Weights of a small GPT-style language model, trained from scratch on English Wikipedia.
Size: width 224, 9.84M parameters.
Training: a variant of Muon for these matrices, 308M tokens, 4706 steps.
MLP neurons of a small language model. Each row is named by its layer, matrix (gate and up: input weights; down: output weights) and neuron, and shows model dimensions 0-223. Each number is 500 + 25 x the weight over its row's rms, rounded and kept within 0 to 999. Numbers have three digits each. A neuron's up and down rows have the sign that makes its largest values positive.
Before each neuron's rows, "fires after" lists the tokens most often just before its 100 highest values on Wikipedia text that the model never trained on.

fires after: " St", " Q", " D", "D", " Al", " st"
L6.gate160:542514526507541480515463522502470531494460504523450477517478532491523539487525504530500492509475457486516501501533513523511502444501514504518530530535519525479510474515521484532497537509491484519505502518483499526508466492541472518502500503506532520496491476531531535491479473514516481534539485551485517478473495515551520510529513498500522477492502445486512496484497501483423489468508476453521508491504478475457508459520517502508499503446504526503488500496461446512489485542483499543485462508500515481493572499503496496499495520516515466519547495507557476491448496549549463454499531513511471467521524458527481498502527522483468541518500529520507494506525546503513492537501
L6.up160:481508467512501469528535495516497478436541492433479494511492524459492504512508520520509495518567530525493507478478533517539506523479493529493503489525487551457510486482522502478476473513514485492528497485525505492451482560514470509522519482450487483471532513505481538471493505565501486495489536500490543495481496524512486508455515514465498515486450440498488486511477529492499497505530527499500528478549482518477504497441495506504484497487523529495476531510534505479492503495497522488478491476485546517522514563538500495532472513518496498506444496474464456519505466499491473507483505528503488469525504419491487526516477531523560526497499484510542471483507517487526484495503
L6.down160:471486524512498503472486489488540495504471522544552504505490503510471490490505523517502542516500523435507520517458548499495507502524521503475491530490516479532490477508470500480508419472490516532497519526574461496473497529496500512522512471511480465518500473493499508539517510539495472512538506458490500524501438487500479531499514479491510507532509526525462485470555488534506499498477500505456494540525519514505512446494442504495499510518461533477489525459508481490518501493462523507459531517503530496501512526521530481528429496474493540469479498475482505499496532496562523482512524506453501462477502543466499467522492461522489495530468485531469498523516473525473487489503

fires after: " on", "On", " May", " On", " "
L8.gate492:516470447512513542508516494509490504524498470480485499525486477545506524492468508488496494513442514513511496507467486545480527500529495469516496522517474482521444517496525492548538511541492507476482467506463545478492509490520538453497468482485481498465482492511508487546483500492496521496492490501503536457510540484502506546570487490490539488516490519475478527466503480477498491457506549484515452543525484529512461499489502515481491478493476560467453470510490532505469490489489503495469473540472491489529483507507523519509448505488495466483469497495514484480512513482511524500494535453470502505547479485542529571474502499471491508544495536504529509498554546472539517503478
L8.up492:504521515481499538508525520528513479494518516513496519500503467486500493467497528489452494519557534490525488482491467524500523471513463467501493524508492483486497511472513507512526490514488497511496518537504488491515497515504533482470489474494485492524547544509489504483490520520492451487531468478497497524541452529547504499543484509481524497519498538480513507510461484472509538502496481530444474506487497472510494551475573464466467484515512497507501444507501512502494547527471519485557490527548550496529471448464523497507504472512524518464491502549479515460538479466487484480557521483490550495497526533537469484501481486525504449526500519519463512474475532458473496464484
L8.down492:516506528476504466525486473460507513484465477500495446503499523485511512512525500469521481502431551478518525466519524526465483487500526462534483518524530491492491491481514495456487478471513534497514492476514442526489520447514526480517484511479515482511416517529489483482540510520488442470500545527507511490501514514513506459493495503522523509502554540502509486524514498435506536491500526514523472535511489506505519483532484508483525501500490537483462499452494479531508549503501511476567503511565475490470510465517456497502522529500496521505468477526516514490462495506522456525500505473486524509502459535461531485505472497516487534491496538491511468493481477469521494521463

fires after: " ", ","
L10.gate489:527493474511512498524466520431496511486501478509482490504544513475522500512509511526511534510485525522454466502469502500487505507505461534541500490500457507483496492510486513476484467528479516462510534459494511495494541508538487498549532492525526532508555489500493520539492553464497492477533522529534522482523517491506473512496527527503488505451481517493537529494501485450506479504495464471497501532512522506542505474457545498513490524493473504532476530512475494528529513507492512538485495512485487509477432503543502538477490490499498541548473491443511508505509510467495465426489468508518520556488465493534495488477499523476492504462483545479536488535450482501522500468452
L10.up489:491495494512485528500512538479489493537478498478502477504510488474505481558548507520536518481502493499498528502488474500496531518553542523580501476518501494476465549492483534504481507500497513506527483522540495502517447488451519518507478517454449499495473479500506514500495484509491476458503500497483545546488500487474445459506526500553535543473510474496499480450488508472514469507483468521491503477527500502506453478497503491470451566493481506490477469557544495522476526495518507520462498522472493502463489477498488487496476522471508491508483521484514510505457514489504519473535499514439512513495519498502488514478501544504504440532440495544520550474492512515478477472483
L10.down489:515507493496477464482532543477512531501456491516518508472472507519499550489530469494510504506503493465505487492482513502509540506490463503506500503485480499514554540476455489506537511492436448494502536511491492476507539518523491543481487520498498514522538498470526467514496497454470503509511529574488525519515494510509487551459479491505518488554483521511484517433519482448521537501498486517542480478517493478523457541500515490525408488486481493498506489506488534517488519540483523492537521494494522518456552488505507495477516539533498469489480492492470529547528504493480525444509492508489509495507500487456451455511504483483487492522550505505508471504515486511455485495494

fires after: " the", "The", " a", " The", " qu", " Ch"
L7.gate383:494501500452516521499514510492441504475543504529486501512475496526522509511457483479534515556511484474494474489488499559490484530473551476506465546484503555516510533504516518526474483527514524499544549513442485496466512523545493487453462511507491482498477495523515488447538485520468472502454483477507490485496489520516519512482503488520445502480497475474518505479505482500482508472466527464494501454481471472536514536517473472508543494463493503527432513527492451472511455535478491525507542520493521502494530505516492483504492489528482511529539506467507511529462503494515537503482508464515486507538496497494476456469527510499502526463490541488459551503507507525488513476477
L7.up383:479520518492475475501544529501516472500498518493551476499505524548504480522465443516528510482488475485521507501504529499552545483478497500518501518483517521501496484493460492509534483531490487481476466517508460524460454461504454486535518477535515520467515509543489502519502511504523468513467513504541515489461496499474502478489458472488502477514457493498495515466522510505497533537500465498484470511494517459492528537560460482469519509446542487553530494545482508451476538506482518473537489508513479514532454504506517481454482490503462498520497489495459520494481499538472501525502471475489529516507492536557502528459447477487539511564509514538507492516505505506514514511480
L7.down383:502486513536483514476534514495497463476519524492533478513474511485509507513508502536529522489504473497519502469502511480524498481457479495519495579478478513488506516505497476493524476484517512505522503558494494528496480475521479460484490491489493543465507505572471532535502505494551458488475520515516529506509504467488516499541517474520515460520460474472509542512526502532504538498471464490513494528521482477455487489579489532528495504478482499490545516515535509490504543538491469451483493514547511514445512482461498439491481528495478488537502496496461509564499490526506515498481466485450523512528493497507480488445490450516521531492499515513473475506484494510505493540458

fires after: " ", " |", " P", "|"
L8.gate455:464506491519506516483480493472529505537468473532495436493485534462486474494515503481494515482498508501478483484530479501517534470455468450468458522466501509512526495477493490500514492508489470536498479528464531529495521523509566493465442499508496479496489534528461522426490470553502501452485520518441467498525535480531508499466510443504501506517484508502540505473517467493528503529510510455460497498448446531457518494506488516522542534513482456483507489488492508561524511510482520496469508505531482500520501487479460454509513506476442501510532472520482481514490478505523519489474492508513475488489489495527476502485501451491486509490495513505525496483484524520466473522466
L8.up455:465517539529503483508443545474545510524442496527492471494465551463510482526469533543496506516544500482493499498484492488496557486457455449487527508496486519517507522494480506483512440514520511488476518470498495496436498471516533513541469488471509467524525534513500543471492469529508521484498509496476536507532535506525527530465520516470483496531470544494477508471513510498505479502495529477462472489503483541471519490502489521565512498526486455489522508516516512522489463493533499490528498469470495519528478520513487455501511514488449521480485471451478479528525500524520522479508479492489473507489481516533501522502497501492477515463479511451519556497488509535519494522463
L8.down455:485461500507563475473480527506486539489521464539511501506473459470505506503491482515501494501506551475512496494499533498515514493497473467501478455528495518479509477487461488519505499521497465501499496502531520562501499518512557470522475479521478464460507484549511529507504458437485529471494551518504517510483463478497525470483512484456501514507467465490484522502482489520551515530476510476502499484487455499415500502469515522518507504474539444499501465497520554503503486502466512429461500503510465482502516491514537520548490451499493541547529469495485516485475485500504473515510498517495481474493467491516472520457501498467501472504489486500517483438515500466496498531503

fires after: " |", "|", " p"
L10.gate214:472527476446506541485489489540496487506506523525489510484522495504496527509508472482503541489448520506526488501468476501566469522500499474506505480542492502467536524508470487556478507521478458479484511486490456560488508492470458470456497513539549530488472514530495484476477527489481540506521488467502498468483500520504506516488516515498538505491481460479481495505513488453495496439484519503501515510518471522536504500514465467484524512510522569477461457549489540472560481481470460500483496520512468523469500486509469521504502510465472497499526463480464491518517478509483501482489498526510499476518477510530524532484559494487471461521493479449490503449547486515498497498477
L10.up214:468489497532500475485491494525481475535506477493524498503478490530496515520551554476513549505491522515521484516503483438500510517517508465520445470511440451489542496519484518487492509518499528542516499493477563518476508520553511521522480469466488499517484517519499513504553523532513458503503521470519480505467474488541532476472532533488522479499478479480463494548522491465528491501481529486512496512518459479485513509476495508512475490540545506459500544535522481490511450513508483527529479489523504509533520479471461478466500492501459495514496435527483480467539460506488545534512480514488474497513491525513535475506505506514476462531498538534494526523484495498448499533513
L10.down214:523518476514470508507489507479529469501491511484516508506490516531529538506494480472525469483495503477503499455490547494451540468480484502508452481503526460523513452499503536498504504495485494475477499521528489486444514486459493501482489467515495514449579510501479465498512502504538502493474500532501497453521483487510515502477520503477512503504499545534527498496498499511512498505464492534538516488488466523511535472504488496506479500482494506486523493545514492481468446501545475526537495510470503498565526485498559493508524487432475493481473486499480560483494469504519500497483530464487528480496485569484501455517537566465508507495474433476514491539515514473490464503466

fires after: " P", " p", " G", "it", "P"
L4.gate148:453509480506506534464489471519492522554533447491559474513500488497489463527552467524496507499490517475483530488535516479526489485550486538463496534540486483496488500473501492526472507487517497475499505480480508493479520509496467528477484525502490529500488546553501536516484494514538519502519496525494511475505449487486500521536474516459462470490495501510524529516490507489497534519463480513502422495525465518474542505503501498514530489481487514512485493499485492485548474450509490490476462453521513494466521497502492471471465492473545523500516539471470516487479438498475458517488492533484494502472481490518531488562498477473480496455486537530453436488482493497493502476515
L4.up148:512495504495490498509427504482505496507487532499539474496474532500503478503442463495522462486484489535508526492536447492470464502464505507466471515466463505502501518505475511509520513520494492502492513524517525485511477516525502470490557453515562518504494503504520515490485526531501480514499451540534501479460512511511490520525479497463515443456484497536512493475485498450568481509470480499498527499506514524504510511537491530508512524516471485521486500471515495499476533523507508503506481522448482487501466517447493441460474488498505501434478488501515499523475523529506512515446457499504504472474530506463470542517465503522562474543501466475538498487476514514473463505514
L4.down148:465520570510488483492533502489524546444495466495497523512472487534513491481496521482470522554519478500497456459502537509461527511510480538512504544528488509489517473502492470475488497508502499478485480487511490504493502484493495562494503504508496502479510495489508480510516401501544496491475537518489546497512448483516499506495475497471495488484515487498512469483511520503498496479465535538508479530496492508479525513436496475513526489456483509486553501489494491499509512493549472491492507494502492516507519455499515511504503527475515543495523516478484479498476442493461539536548464509438510503471522491572477479512564510493512522466498547529458524482496473529517513493495

fires after: " Mc", "C", "c", " C", " Conn"
L7.gate58:495536500472485481513495520510494462499537511526504487450534518439532468453489533473513528488494511505538483444496487492498474486531530477481545513499459490478464450497485509522471446528512470502501529490500493532470524505508507481471497544531463506515511513486512500492519495475528533495508489509530503456516546537500508529505474538482518473511526505437489475525550511524525520496522476501495475500506527536490495507523458484504519450551494557503480541498505486522501484457538502534467497533490488541527530529461541464526496489504531486527484481503493529484527488507540534564513489509517496510503529532500505491523514513531491496473524527537532461500497502527478465486491
L7.up58:489497480509475514460512521469503513506478478498514527526554496468505502556497493500457501524497506530523506499522510517493505507493475526512540506508490488490476508469505524522545507520486537508490537521513502492560494500509551480478527464481487539528481455496537511469494484513494543513524522524519495479453490499468506507515482472518502503483496524491518512487540494517461540462507537497538505494474478529514481564528494506443511502520553477511453493508517515510509485563537489512488476472484486526526484524518533453524451530491505518545518564505461520509499457491460493437525529524507493488475504477489472561537517502485499519494511520510492482513553500549490468523514
L7.down58:485486511490512543512494516498460467504489503484539530530516516507490490491498484528486511509476507525499469560484523513476478475467504510522500489501491490501500525482428489476485451475507489495531523494482491516507526495525490502501556486490513497511441479549542578489514477511473521460488544531470490500500491462464509473543504486501498465476455502496469508516509494533511508459551502496515510502502453503519487510518507518489537497485536458527447506512525450536524483516471509533521520483471473502486483499507514475536484491527465512514511492459509455516478455507463478463494506530530532483526441491545493550519482521502508509460545533464474496490490549510478495483492

fires after: " V", " v", " F", "V"
L10.gate296:513511461481517541489483500496478485488453501535517477513494515479515468481508460511481476484531524457506492571508531478531494504492484512469485467523487509488480538473521502548511490510489535516494458515489459524500519468490493495509487528522473488440477504442534473544487551456539506515514559543522526496533497482508456537551475489531499474492481474510519497499514536542477490514484458486489503504535512536508491475486488507448511523499542511474504488504511483477494522483511528531481531480512487476503513468535457485527494473474485467515485521543488465491539515450487496497503520496448515513521546482546503469522459480500525484488512460474487476534497491510507477474526
L10.up296:514459533465537541510543485514504509506501526529554536558516519521509509498526544459480510446469491526518501521510493500530513505500466466497501509534497489465508483519521488503510479492519538516456491469482515476490506504492513523496521472491494406506485482502503505507488497529467506488526510511543508491501505508502506503504486487539464484522462489499500482507499520529570506459496545504462524467498483488561515496507516508508511495513458503520487439507500479527541499488489541460493509512525509470497529510469493496525523488460515534516496509511500472485495489505482512563517497474484499495520533512478535522571485455462464520524511504544515554556502504516510539506536
L10.down296:524517538491513502508507462507440514513469513531490509532466524467492448495471530503486505536492514517483451480521493484494473456496507531507521531521523499500501522513525492481487505481519435496520446516483486404483529509551511542498507526483524508491497482503498496509529499487517513500469523517492521504457502532507531470513499493531535466491500492493512550516486531481501510480474494467507472510479504510522559519495503513569450472557489508528515534580459526512485500496514482492537524493462506509538464491487489525469517523546557501510494487490518495519532483518451496501467518463523496507508525500527470506503486501488521522496480513487503475495464467505468494494538

fires after: " on", "On", " m", " On", " medal"
L10.gate293:505527486528484561462533521450519468504501512500487468503469515439445536502507502484494512502532491482493489542507511509546500459468482521477503487499569480521519514549490448501489525473498446505512480488484543534478521498472480537527495506526478487501512566497493493516508471512510505455503497530452475477519474518464524516497458420502532496490490487506494538488507491518478498501488532490508512476535481497497452547467532488526497519535487507519519505531491489534464448550505481492523487512501512514528519510525509508508502448511515536459506545481501513509470508506512479515491511475511453479497484484456512512512532486494493523505515498494528525510518532474439507500481
L10.up293:525554505513449487544464490501463477497547494527485517516504531494511511545508513503475510515503488477516471538495502452504488468487489506484507475515478450476492506516481484503540518542475516531467502456485520547486505521518488532528489491492461540498483502524498495550523527470500482486537532532516524525567493511537489514515457519510558532523448493509479468475511473523501556524497496515474516515502505492501513509483517469505506463537495476460475478480467511464499499516481511506495516461527512544552455492491499492505468492468499509482444526492543505525509489533486521502509491460449504511532503487484547535481486443507505532454501528478481490520477528518482527491495
L10.down293:519471464468467521499511501485492506481516501473528496553497500527489512515468504515502462491524498532482502491501476511510508490496530434478494541509480533522491545480493533522516509483479508477553496516503516501507492506501523501471524493461498491513465496472470510473513513502467445466484490535507542505467519447515467491511497471529510476495478460496497518517544471446521506512516486509531505507513503484501517473540496496488500480514487504501530461496485490501544570484503563540539473467490565476539510503503532517464498479537484494487446498582550550497486475446508496483509513520513503551475507513506505467508539510486502467463519460527529504515523503503462501502496

fires after: " m", " l", "-", "oin", " d"
L4.gate548:530511442510501522551484547488498519519459486506522479500544513505504487539506470501496442528536472507508518527472515489486517477565494499501506507520505506498501486532470487524496482489516489472483514543519534519475490507525489473451570488546509510491543524487465497504495512457447480460534497496473498487531507510516520474523530453462495466468511513482514532494482482502496481479509527522593470484504522496478481497497512496506545454495524527528530512509479500507496506509482563524511470469566478489533535478482521511476534465524483500509508533449482466515502521466499499459533481484473506516482509512472525503518494506499514482543483490518479518482506486528520498523521
L4.up548:509520517498496529486505522488489515494506480545503519492545517454504466513540495457508447526498501502471536537501498466482456515483481513521475474501513512482504487504492486516546497499493473482465467502490530520466486520503479509483475485573494463486495500495490503539519473496463481483530448500485526485490531509506506495528488460440499476491518515490495497521473487499512465484452495478559495433530512498491510511431523502455523503471470518521531533554519509507435562490525483510502477528500491480501505504525498454512490499518498526508530500482494524482510565459472468471532456511535520529510493512483528478505489485519503481469490505494537535461466522518532488501526
L4.down548:435517502524525492509496549521513495503499550476496496503479443516504513504497529525523504473488478558521493452495488464483517499508469520524506539480483510481507494495550505552494500505534502490484539509539504507469457516549445478492529492503516488512528494489492524506500483504532519492501537468463536466507497498518488518497474500476465495473462499500462554517495520480548532549528493487518496495515510516496531512474507501530483451491520504510522507461495501460474504495490503523455503481535564482523519487471494492473537490518505485485539474486482515481553554487491445492503505523494469519442537522483536489574513457523496501477479500524477489541508468485493506502512

fires after: "2", "1", "10", "3", " r", " "
L8.gate475:517501513492516505498486528506535469493525505522501513502503551520509553525528532536478504492489537563469472482528507482495488520493468496480516517487491486503520480493497535491541489464494461454485520507518522482502560539504472501498433505468515492508558484489538502561500518487458491481474526508475516526512512477509517513475470523483533491514541483540478532482514505487534481457486509506518518502454528484487537490490478503469479426525505474484516520490451507477485490520455524499501497500460504535532513478568493474519485492490493527520467522509498514517572484478465492476493506483479499460475473473535465518535519458488513491533469537499513479481492534515516477493491
L8.up475:515493547481509509530525500500502456490512507510482537500509514519475466478501479494528505499543493433550508497503432512488493483483492467484510466538480466525493458509491515518449508516504496510512499460509495506507454463535462510522522477483549510519499480517492487522507469509516469536504494509485491496492486529490486499498506474501451484497455540509448510469497506530475533538463462550490490481491471513496524507504520487526484523486508565580479455510510467436496516498504518531497526489515479520514512482524515523532480468516513499471458491485503538499538493536536561491520518529483469494504525484470501473457512467514488519530511506452471495553518505498480502493497
L8.down475:564511506522518472541484480488477533513445486531480477497494497486489511518507503501530485499483487472519520519506498498479506498512495505531525454469510566510504517495516524514516483470509492496522487520426486493507451496495473485512529530533485521501479510552457523458488492504490481511524510511516515555483444485464486509515503537510487488515529514521451452499507490505489519511487520469513495429550497529501504504509481504469483532491505507499474468534531507496474513459495508487484500477485492562468471509511535496474541511567528514528484523507536470446493490498471540516471510484475490496495527508498499493496467467479462518472537475512553552553474494483533508493472

fires after: " p", " P", "ro", " dep", " def", "l"
L6.gate10:489524528514512496496469510495504494535520480501454527490499487449525533516518530479485455502488509503509497480493480472507549485457507517477496534470492501496524508480512472521485523499509475496474491484510489477475472516521519519463484549494483457549496468515495532542495512469516488538504475471471537476506510475482495490501502513490523466477510525547524525498470449517506431485514527478493494504548508484525526511471458498533461472480496511508468465461496459494487509516460487536499466508478492507447521449526494514521516484517463448515511457493501525513490438529496497487431507507501490506471460481500557483484463446508514494485480475511450506486518548471464474508482
L6.up10:523522527462489530502496551485510475524529491493506501514480529501482530529479495467512471519509507518568500490513523495474497525486530472472511514514541471485515500456472492491486505492493521469504520506480506540506494497521567512447514503502532487519518436506495506505520521488522503506454505492497534491497526463484509478513496520537513552511542494531479537519439507479545479514523507517463512481509497467543491481449497523497503501507436500475477473510503492543484483579440493532471473530489496516492497460550492480514487452493459476490488481504495512507506452511502514519512480471528510523501453513515505568467502491510487520519506476504482520470531479539472504487462
L6.down10:494510496519524501476534508473519515446510490480464453478476486458500554510505534534501500483465534520515534474537476470551496538513503540549457470507527495516527478538500459499463492515523489471509546519516472487453508481497526463474519544529553494475421464533464465502519525478491506502509505482507492459497497491478492485483521489535516486494472527480526483528459466502493477445531533520482543502480490492515523477481474501455469441478519496521475478510496490510482521505527502506481473511515499480488511444485494505510513505515513483491499490494508477496484473564455481486490548495502470541511516532479487500484495529486491506513542501510542488510538478493483485477499

fires after: " known", " St", " de", " pe", " B", " st"
L7.gate174:516538534528530497489495502499510491497496526507553495486475477511491478529548515500487497529507530497557498513490498500521464478469531505532550494484503479482514551497492469511476515539467496490501443496501496500526463523453528490482509492509449500487500500477537532518522510490576520476544525470492464522574490489515519566495493537516501482509496495473458479471507499504505508461534517513496503437500521532527497473490520492502493473498481527494497465542502473486520474505447490514481460498510497532528478545488494532515476501454476504536531532473528534509499494481467513495489530524525531518498480468491552489519517517494496472490463510519510498460485490506536510471563
L7.up174:481512470470492510531469531479495502450531500443480514483505499510504500465540483535490496500539495497473496499476482513506505484509464493465467537531479441497477513512525525519494500515480494503508500495480517509523509493471508544502467494492494506519536523492507530481495479497552497510482526496486501473474485450464494517573474524555461530503537517528500510497508527505477478503503554485517483466528524473468500505480496527498513523481445476454519508493538509486500494548514480483505532477554537474482489504566459529530490520520545526541536472476501533474554465538500524536494509523488492464444539460514495512533499502538499522496484479495502465483503512494501523528515
L7.down174:509549495519513497454473489469492545501471479520523517486549478464522522455484489475478484509506551494473539543502506516492479496545470523513477557513498498517480494466492478515513496456514473502548504491460527497508476475545480473486481515495478503496530541492473517501495469479510498514500506514492521490488537536529495482472504493504490505507539498551472513472497483526491462469489524483514527491477517484455528457463440484507531544479457533490499552495527515471511452480495517513495521484504493511450521501535519536497535476544517533496497451521495536484475519490488515519468521465451524501511545504525484459497482483495457525499470521453496513503522475479513544503472

fires after: " ", " on", "On"
L8.gate336:518472466472508508519492514508489501503524515446520498511551467477514511506495478508504519513535549492506473466511507500516485496476498498526520409504535512490461505491553531527513506517480513515472545503525512523485485503485477518505477500538507511486537498488447539496512457540457487486500521491519494520560503490484495538534512508456539503493500494515471470567509488460509444489493483552483522503485512510501467453505504451458514496503529481507528524545452514511507485525504494556489517484470535489549477463494495534495484500527523531511475470506464499498506513479521477506498469504493492513517476497555502538486537493503570501491465512462464480480503507516516494518487
L8.up336:566498497503484532511538540499486479509468480491501478503456504557488491472522510517465513504562486492486471477502498504530514534497520453502490507475519525542504485478514495511492480498494494496497510504496529513519460491496487535478515530498465560515501511495507551495500508515499439476524506508488548524481517552492516474537519513510543492501481546532481553502498493493541507479486504543468499482518515476432459445507553453565507472518501491497486448497516494468507490488513503497483489506500497531520459507520504525520473484518495512466507530554469489516499504505488508508449466496554513466487520453535472521506512490490487557496479503525499522453481501499480510475490
L8.down336:505499464483504450527489514487438521512484511453479482520500537520469515555536526515498470491553521533479529519533523496498519475493453485520550486481575465488509478477487474463504430512486513510516503498520510476522480496474527526505518489495468535504504492492527492523488514494505464474507496553536474546523484494496527505494437510503547528531465486517516478504492498514535532456509486491485487539507529478492473521541490506518487495498502516510503443481491494528513497491455516476511508546522531520509461482470525489487488476454480520499507500529508490489529538433513491493499490480532515498479493525492501505485484534508480523479496550465509485520499518521502492444554

fires after: " w", " h", " sh", " p", " rep", " re"
L4.gate462:521524456523451520477497466496483522490535467531527566507525509521463531512518518453530508478515476499474515517477494514430469498530549478481512505485500482468554528494497506485502512526503472500452528503512516490522491531483513506475464514468481508483522494535510470546521559467496456473504499483504476536499496510497529523485509519503495492470505503522462446482505493489510546466492513507511504521496517508509552533506491519540522485513514504483477460507563509484506554483520474499522493520499496473569529491516530515516505469507534517491540458508491484565550485480512473503498496495534492493559487510461536496535516489518464484512489493473516506499518525524512463487499
L4.up462:507527480536478516457495497460480497492552494510516485461465480510489521544526477467561466497548543524507513511513530475494474483516482470447453491482510528505536500480465512512494507498489462513513494500480534501515494559487493499476481485482517526508486465539512516486495516498483473472507514491490516528504513531493534526476482532459522501462459466491510481489523490505491517471485512535538501542487512533502534513496543458499506445481528527505499455479522506503506516496505519475515486514481523512486560503519523498525513435550499534501460504521471486546514507501461521496498474493532484460530492513467528512535533499548520498527474484533527519492518544533487513468558
L4.down462:531519516509488493506512515522484448502488443533512502472540503492520536476453483495534497544475489479489513488523496525461492472495503507527490546507514502504501513524512510501477486527546534515519546476519482522501512531520471523476489508509503502490521507515474537462545554481505445466467496460534492529481448450483485476496525506517504473476468556462485499461488497517462527511509480542516495491485473486485530487534504470508499537504547484482477543547513511488483529481474514474517502517499511505546486516516468554500499481496494461471555487475504487519544510499471476499521547486490485502468489468551488501490473523520516518516519485447479506517491473485550494531451

fires after: " a", " the", " was", " transl", "l", " m"
L8.gate407:476497517530482501505469530517461525526499479510480501484446515494511497514448479509474510525525524512444471509507539519475477525468486515520507515515498490504500522519500552501485516511497500470515512493501492498497514470488517484479539534493534476505502513513465507478481493484495439482525446472463476501531442497445479470504501492543456546448509524516507507517458510482474514492529536504464477483547492492514508477492492475512516475481435489530474456500506441510479483454487498469510471476511525492475522504531547466487506482531479487557499483487512504513501462541511438456487538501499478508499530494520464505503487463526471486500477521515503497474507533500481537539552
L8.up407:502488528473501497461483533518500515515500474499480534515498507493520467510484487490508493534521471447530523448503466502511501521485511517527507459545503478537467544510501505482512490486495527536454482486513461506507523468546448499500489503479492558523495504514465498461513517513478556490512477477560488504478469536469486440499488503521553522544466529529504496513485485506440513529495499524474495539510485482519504514504470484478523504515510498512506532460488553463486499514497495518501506492472471479516492506504437499463533483483463474532526533460540485498491502476463450490493418480531482494453507473480503501481476545505498478513504510524473485491521469520512511516516
L8.down407:514493519481534488483507524485479509518534499473504498501490531518528481468486459539460575523557486542465521476562529509471486520471453525524528499500499535499513491508478493495515490462473519516485534500457524468498540470481507522485522528530504550484484466562496526455520510515514480517469478479476482490450456500519502510479472536483483538484516517522494529542481510453490502521498514492526507521495485452503466483451517513526513497528509496531470514508511475496528458486484486495482482503528473485455475501492517496506515461480451484527477467499499477499513520504498468499506493482502501493500551501496483473444548523527453473501515521505450531519512512510520519496453

fires after: "-", " m", "==", " |"
L6.gate230:482528532543518456507490529485453505508511470502480488493485528516484533512547479476471465517503487500500491504475471528490490500495496516483457498524559481448505529520509494497532465501494501528507501543502515496465484494522440465479532487515448481540503564487484512455459476477488456497532525471472482475490495486520497489526527496502472486492528438560553497528479491496496496513478488533525505528468501537501494493521528496515485525517476526557508482550495529467505519475502532505498479514509525513550485484504540478482512479531477516487519461486481536523515510563509518504484487474519477542518476503459472485464528492485494496472462478498519471489537504536524513476519
L6.up230:466534506514502520503512539512497480511472467460467487509492451468516478489461472491490495525521462504486507531486469477477503528506507506499499511516467526440502501530472492470509530502523460494505502532468488479478481525526476475493515513534509467521510481481511530493486494486508454502469486452485437519491476514487521446508492443498518509503458483508493515473525558486497499489482494503494495525530468466509510496524493460520495507521482540568490494499507499454459509484496502522500526460531482530509452504512524500483503438494548499499469526455493445503507497527505487535508493466434521436510439518522498520506522518519471514490521508473540536519522471512505524528478
L6.down230:524488484487521476498493484506543498499521503505490479541491472482536469514463486490488496503519442484494519546505449505473465501533517513498483516555491484478488504481510531477482517470466484486494540489501450482512499506522495462462518497489432484501491466515499474477508502479493461543456521540491505516474520490480511493517524537497508500522520479487538505445495459504468561547510471529526504522492532507525498508449509512504467486507536497521522506472524569540505497524525489494460497496509502494515465515499497477496522454496508511557542464470458536521475504560482492495539541486529483490495528496512504502495496531550532508504492465482521506456468495465516447492506

fires after: "==", "===", "\n\n", " ", " ass"
L8.gate413:462529450511478476556510487498513464492526503467481493515565464460515513494457497446465487518490505540525449530504461493482516501486501483540480499477514548497543519533529493535515496480450498443483511507517534495514511534515498481495498529488488479502469517510501510492493477503415514525513512504493479529481544508489527518516492497520527472458470478532493465502535486510485526512530472503522461510504493497485505478460479547517477498512487505525503510484509475482529478491490522514522489497462451490515470460540519465447532498532511498461457510479467510563526495519462519500489549533486504477527498484529494536506489526492513501484513489531524519523515506532534521489494
L8.up413:510494488535495496482527483512485499524449476504495498478440486521499497510497485556507524496517483493502510474503517489488512516483516511509513513514544472508498482484560441526485470477546520527547534558510482475533482487459465505509507504506488522516503458533490481502487527520579497492493547510505495530557542519517494495540473492493508521526519514533463450484498519495525522531474498509509524480462514497498524506520489447507527552535514518495432519555474535525514518544491496518497521550487541481483458499460490508513491523458538481482477481515524545481502449477516488513488476443511526507499498541499516505495504506541516472503500497501514461501491498497492494506507
L8.down413:472503576509481479503509496529483479505492497508522480513455504476478515483518485441508477476483473555538477498494475501492510459511492508457497482524501506543524471515495547484479484503547558517482504501505460488528505515449523524538500490543521542512473548541481476517475495511530480478533492485500469527522485491530504543526510515530499473503513491502524471506477508469469463523490506465464517491487507513501522519489494475502518522508515541501473527516454484479507477521488487531511536517544570564486511496543464470546513503477507494518538503509469530495542477500520508507509478516471504528503494486562457465502478497476503492462525489506521482517478489540516541478522